{"n_layer": 8, "d_model": 640, "n_head": 2, "n_kv_head": 2, "head_dim": 128, "d_mlp": 3200, "vocab_size": 8192, "activation": "swiglu", "norm": "rmsnorm", "norm_place": "pre", "norm_eps": 1e-06, "positions": "rope", "rope_base": 1000000.0, "rope_fraction": 1.0, "qk_norm": false, "attn_scale": 0.0884, "bias": "none", "tie_embeddings": false, "parallel_block": false, "init": "orth", "init_std_qkv": 0.0279, "init_std_o": 0.00698, "init_std_up": 0.0279, "init_std_down": 0.00698, "optimizer": "cautious_adamw", "lr": 0.000443, "beta1": 0.9, "beta2": 0.98, "weight_decay": 0.28, "lr_head": 0.0113, "grad_clip": 2.0, "warmup_steps": 295, "schedule": "wsd", "decay_fraction": 1.0, "decay_shape": "linear", "final_lr_fraction": 0.05, "batch_tokens": 262144, "seq_len": 1024, "doc_mask": true, "train_tokens": 1658000000, "steps": 6325, "dataset": "wikipedia_en"}
MLP neurons of a small language model. Each row is named by its layer, matrix (down: output weights) and neuron, and shows model dimensions 96-223. Each number is 128 + 24 x the weight over its row's rms, rounded and kept within 0 to 255. A neuron's up and down rows have the sign that makes its largest values positive.
Before each neuron's rows, "fires before" lists the tokens most often just after its 100 highest values on Wikipedia text that the model never trained on.

fires before: "\n"
L2.down393 [140 139  99 124 112 150 117 129  85 161  99 130 106 100 135 128 104 120 121 112 135 132 132 121 149  98 104 127  95 118 117 148 134 134 120 107 137 117 107  98  95  54 159 154 124 159 108 130 131 118 123 121 126  92 118 169 103 133 179 111 103  88 146 116 129 121 120 115 118 115 125 122 158 150  70 109 172 116 130 130 144 124 114 148 157 120 149 113 111 152 132 133 130 110 154 128 128 116 127 104 144 130 127 113 107  97  77 147  98 167  92 138 114 142 156 158 118 112 170 129 122 145 133 115 129 150 126 132]

fires before: "\n"
L2.down1375 [137 132 120 120 104 157 127  98 121 130 129 110 148 105 122 145 109 100 104 109 103 106 100  78 111 125  95 138 112 116 150 141 128  88 165 127 137  74 122 133 145 170 108 128 160 157 179 138 126 117 126 107 145 121  89 127  91 180 174 158 102 120 103 151 126 117 115 171 130 136 167 116 142 115 153 156 165 101  86 168 124 121 157 177 139 105 154  95 122 115 164 138 118 149 138  82 129 105 128 116 175  93 165 126 146 120 153 123 111 136 131 134 118 115 171 100 101 113 141 158 120 131 140 120 120 153 154 108]

fires before: "\n", "ă", " in", " stories"
L2.down2994 [132 126 116  91  96 109 135 114 151 121 111 121 113 111 121 144  91  77 112 200 114 124 111 119 161 117 110 116  72 147  96  91 165 131 128 113 101 136 146 163 120 128 140 130 134 127 161 115 140  91 191 106 152  79 128 121 138 134 147 153 162 133 117 145 160 128 138 170 109 102 142 112 125 151 161 102 134 122 139 149 140 160 153 169 142 134 139 110  85 100 109 152 120 114 116 152 139 133 141 131 134 159  96 125 107 117  92 127 114 100 132  98 114 165  91 182 107 158 118 110  54 114 146 148 131 111  70 111]

fires before: "\n"
L2.down2393 [128 176 151 154 130 145 147 167 193 134 123 137 100  92 147 140 104 168 117 117 122 108 133 141 122 139 145 151 136 160 119 118 134 100 145 132 160 121 130 136 110  80 103 131 131 151 109 105 140 123 112 100 123 123 126 121  93 117 100 156 151 168 133 169 151 121 148 117 106 114 139 146 125 139 145 153 122 114 129 157 101 162 158 154 152  97 124 100 112  75 114  99 147 145 136 116  81 120  96 124 128 110  81 155 114 111 141 126 165 126  85 125 102 120  98 145 141 131 113  81 140 137 152 139 178 115 120 180]

fires before: "\n", " of", " in"
L2.down1694 [101 134 128 178 144 158  90 104 119 110 121 165 114 182 175 156 129 130 157 105 126 163 163 135 141  66 122 148 126 124 108 176 135 111 123 119 109 147 105 136 138  77 135  91  99 147 165 147 132 135 158 118 106 142 123 125 153 136 102  94 100  91 155 145 156 141 140 128  89 123 133 122 132 123 122 183 135 125 110 124 104  80 140 154  57  97 163 152 123 128 130  99 144 122 110 117 134 135 130 163 121 108 153 142 142 128 182  98  96 118 131 127 139 124 122  88 143 148 122 151 173 120 150 139 119 163 115 154]

fires before: "\n"
L2.down887 [131 149 125 121 117 125 127 142 117 151 100 138 188  94 120 114  93 137 108 133  89 108 144 126 158 101 115 144 124 105 152 104 119 120 106 132 163 111 149 112 154 134 109 113 116 113 167 128 160 164  81 136 113 126  86 126 160 130 117 159 152 141 137 153 131  99 113  94 113 136 171 126 137 137 117  33 136 112 139  87 119 140 138 131 142 111 121 144 121 124  85 100 133 133 150  89 137 126 130 121 150 152 122  94 108 134 120 113 145 113 121  88  86 116 140 144 139 153 104 157 160 129  98 109 116 111 128 116]

fires before: " |", "ction", "ed"
L2.down892 [131 147 120 137 138  99 137 128  99 106 166 122 169 161 135 128 121 156 121  91 116 137 118 141 167 119 125  92 101 131 105  85 137 121 169 149 129 153 112 137 117 148 141 138 111 129 141 103 141 154  98 146 104 166 113  97 124  88  67 113  82 151 135 113 108 151 128 147 113 128 119 107 161 175 115 121 115 146 164 143 153  65 134 132 132 138 114 128  88 105 113 120  81 102 156 108 100 118 127 154 125 158 108 140 102 144 122 146  90  80 155  99 167 128 105 137 131 105 144 137 171 115 159  80  92 141 150 129]

fires before: "===", "==", "=", "-", "|"
L2.down1540 [148 122 126 185 140 139 124 151 115  99 158 141 104 161 147 117 114 154 138 117 119 117 121 136 128 156 103 148 165 137  98 164 102  99 151 110 136 127 122 107 146 160  67 138  97 138  95  89 119 109 130 144 120 105 113 107 130 143 143 121 160 131 119 135  98 138 130 132 103  97 136 133 122 106 160 106 161 127 127 150 112 112 123 153 119  96 149 115 175 144 177 132 117 126 138 139 122 138  93 120 132 122 158 117 149 149 121 143 120 144 130 152 140 109  91 146 112 148 136 143 134 114 131 160 119 125 123 132]

fires before: " |", "–", ")", ",", "s"
L2.down3012 [150 158 150 138 122 120 154 150 118 110 147  73  93 159  71 140 129 150  89 129 133 104 150 143  91 132 116 159 102 147  77 136 110 103 153 118 141  79 152 118 126 171  92 131 123 138 112 116 151 110 125 131 123 101 134  79 138 137 117  80 114 160 128 126 134 103  95 136 167 141 151 121 128 125 130 126 125 137 136 134 120  71 110 107 136 103  80 134 115 117 153 123 122 114 102 120 152 116  81  99 140 171 125 140 108  96 148 162 138 129 132 149 137 188 127 142 157  76 141 164 193 176 132 121 143 107  92 106]

fires before: "\n", "|", "-", " for"
L2.down849 [129 115 145 135 137 100 164 116  84 112 119 168 113 132 121 142 131 121 139 103 104 147 174 146 117 153 119 140 142 121  91 147 100  76 142 107 130 150  80 109 112 107 182 132 103 110 102  91 115 148 143 156 151  90 128  94  97 104 122 160 119 136 111 126 184 145 172 110 105 119 122 124 124  90 163 128 110 145 108 138 121 127 131 131 150 150 104 124 146 122 138 155 136 109 175 142 138 128 132 128 167  97 114 111 153 143 150 119 109  98 146 105 144 128 120 137 149 143  90 136 129 145 123 132 128 131  81 111]

fires before: "\n"
L2.down2079 [150  95 132 121 107 116 158 141 113  88 131 125  91 141 179 122 112 105 121 144 125  95 143 188 158 114  95 130 118 159 146  82 144 166  95  92  96 161 134 154 158  77 149 120 122 161 170 152 131 156 116 142  80 121 131 123  98 138 112 140 126 129 141  77 162 100 129 171 137 145 147 141 107 161 129  85 120 134 180  99 157  85 154 119 146 104 161 115 145 115 117 158 150 122 112 145 106 132 144 101 143 145 104 156 143  96 120 119 126 138 171 120 120 123  41 129 139 117 125  91 165 107 134 145 143 127 108 111]

fires before: "\n", " The", " He", " F", " In"
L2.down2869 [151 105 132 120 148 114 119 145  88 115 155 151 132 107  97 104 117 139 116 154 110 118 140 155 122 141  98 175 131 113 137 181 120 147 163 140 135 140 100 129 104 150 149 114 120 113 146 140 130 140 121 175 125 138  84 128 123 138 114  92 135 124 149 153 146 118 146 110 142 116 113 129 101 160 120 115 121 136 114 150 119 119 166  97 104 141 106 137 138 130 128 180 107 115 124  97  83 111 165 109 108 129 138 131 133 115 133 125 118 157 114 128 126 169 141 111 118 134 114 135 112 142 176 145  61 136 136 139]

fires before: "|", "\n", "|---|---|---|---|"
L2.down1962 [ 93  93 128 126 135 123 127  91 132 152 106 146 127 133 132 124 101 135 172 139 119 138 171  90 139 146 138 152  81 144 154 103 129 147 115 128 137 107 105 117 118  91 150 106 151 162 174 192 127 126 123  89  85 117 147 121 117 155 126 117 126 129 154 151 151 122 108 155 187 101  89 148 167 148 121  90 134 163 144 137 121  99 112 122 143 113 100 133 111 103 147 125 174 109 162 106 159 150  96 160 122  89 130 145 141 136 106 137 113 162 155 126  84 116 145 143 123 132  98 159 127 133 187 111 160 156 111  99]

fires before: "\n"
L2.down2752 [134 126 129 127 158 169 107 146 117 120 134 122 134 137 126  91 154 117  87 107  98 144 130 120 126 108 138 126 109 140 100 145 133 123 148 122 137 118 177  89 167 121 104 157 106 165 147 125 128 135 130 146 143 145 104 182 141 162 110 133 155 138 163  84 196 150 137  95 135 111 181 147 150 108 124 144 132 142 140 111  93 167 148 127 137 105 128 155  88 124  95 108 151 126 124 168 153 142 119 137 136 131 158 157 111 102  90 107 108 119 116 118 155 123 142 130 145 189 105 117 114 151 116 121 148 158 107 104]

fires before: "\n", "|", " older"
L2.down2710 [117 156 147 139 129 130 147 129 141 169 123 103 125 138  96 111 156 107  74 146 116 135 164 109 112 112  74 112 170 155 116 117 127  89 118  97 110 113 143 178 116 129 146 141 108  72 101  57 123 131  89 114 160 107 109 155 160 142 130 149 149 109 119 140 114  93 118 112  98 114 140 188 141 130  89 135 115 109 147 162 101 152 178 159 133 146  99 127 134  75 168 140 143 160 118 136 115 152 165 111 124 147 110 142 141 167 125 142 131 131 128 156 143 168 130 116 117 173 124 191 141 158 140 129 171 114  72 159]

fires before: "\n", " that", " to", " in"
L2.down1283 [143 136 143 129  91  97  92 132 144 149  92 134 118 119 161 106 107 137 139 158 109 139 131 147 143 132  85 111 115 135 149 125  78 148 107 140 139 115 113 165 145 156 165 143 105 132 150 140 148 136 128 147 163 118 129 103 123 149 117  97 151 156 109 151 145 104 106 100 124 134 161  94 131 114 126 182 157 137 168 108 149 102  94 154 135 129 112  96 149 119 128 129 147 166  53 147 160 117 100 149 119 153 109 136 120 132 180 156 112 111 100 142 145 112  91  80 137 167 102 122 149 113 112 157 152 163 117 146]

fires before: "\n"
L2.down1199 [125 119 124 135  85 134 110 115 114 129 129 141 113 173 153 147 167 105 147 127  98 130 127 126 148  72 107  93  89 155 136 108 123 123 158 119 118  70 135 165 134 118 119 138 165 136 148  98 140 146 133 174 110 163  87  97 131 157 135 129 122 128 159 142 142 122 112 129  91 144 144 163 134 169 142  99 115 100 148 158 115 107  90 148 159  98 148 122 162 121 108 135 117 126 183  74 107 138  73 153 151  91 124 120  70 152 113 100  87  73 132 150 132 132 126 108 110 141 134 133 121 151 101 109 128 150 117 147]

fires before: "\n", " The", " He", " It"
L2.down2767 [145 119 162 108 149 133 161 132 109 146 111 130 133 142  93 134 155 134  79 172 112 137  96 112 140 140 138 153 143  59 150 146 115 121 125 128 112 126 135 111 123 176  95 138 129 149 142 136 136 114 123 155 129 165 109 140 143 168 157 102 153 135 156  97 116 134 148 117 113 139 108 119 124 163 103 128 125 155 148 122 144 170 154 117 140 108 123 154 111 136 117 171 137 130  95 123 142 110 116 154 133 102 140 131 117 147 157 113 105 121 145 127 150 123 156 113 114 129 140 167 123 125 167 133 139 122 137 103]

fires before: "\n"
L2.down2639 [145 166 128 119 113 176  95 139 115 101 161 146 110 145 133 117 154 184 145 152 106 116 107 119 120 166 144 118 123 136 138 128 124 137 103 150 107 153 100 116 158 129 125 163 108 144 170 194 125  95 179 142 123 143 129 107 179 128 101  95 152 130 157 157 122 143  84 145 156 107 169 139 120 135 115 148 121 139 115 161 112 119 113 161 131 137 102 129 124 131 146  96 121 157 135 105 183 146 138 109 154 127 136 141 120 124 111  98  92 140 156 116 130 133 147 130 116 204 119  97 113 150  60 128 150 123 147 148]

fires before: "\n"
L2.down2076 [109 129 121 112 124 144 126 116 100 139 136 175 120 132 138  82 166 136 121  99 142 140 144 162 116 144  94 119 144 123 114 109 119 137 155 132 119 144 108 143 128  76  92 132 136 124 112 133 161 124 122 166 144 137 108 125 128 145 123 110 135 172 149 142 141 118 158 121 101  98 109 147 125 126 142  95 111 118 151  68 114 103 102 146 101 173 146 142 136 116 171 135 136 113 153 127 136 140 169 145 162 140 149 146 149 157 121 147 118 163  86 190 147  89 152 113 108 129 142 169 143 179 205  87 149 146 127 149]

fires before: "\n"
L2.down1451 [ 98 133 128 109 109 148  91 123 135 131 158 105 126 108 155 181 137 141 122 149  93 158 107  57 152 120 113 135 136 146 120 143 130 114  93 108 105 107 140 144 142 109 117 134 136 144 138  84 102 142 124 119  95 132 149 134 111 145 107 149 136 161 141 147 131  74 105 108 173 125 134 117 129 138 109 131  91  89 115 112 131 112 112 124 105 113 108 119 145  75 152 151 108 141 162 178 132 117 127 160 115 115 124 121 147 117 146 123 116 143 148 112 115 153 129 149 109 120 115 119 152 139 154 152 132 140 159 165]

fires before: " |", "o"
L2.down178 [133 109 147 145 126 120 110 160 112  83 143 108 157 105 138 172 141 142 126 153 145 175 171 114  89 146 170  60 149  94  91 131 109 115 111 121 116 123 112 120 120 155 130 119 103 131 157 112 123 121 141 136 133  84 107 111 120 118  97 116 132  99 137 133 165 171 142 158 169 132 130 147 155 140 151 132  74  88 126 128 117 119 103 131 152 167  57 159 151 107 126 123 112 130 153 134 144 136 170 107 128 146 118 134 110 125 123 135 145 104 112 126 117 127 110 136  87  94 174  57 153 132 101 154 152 155  92 136]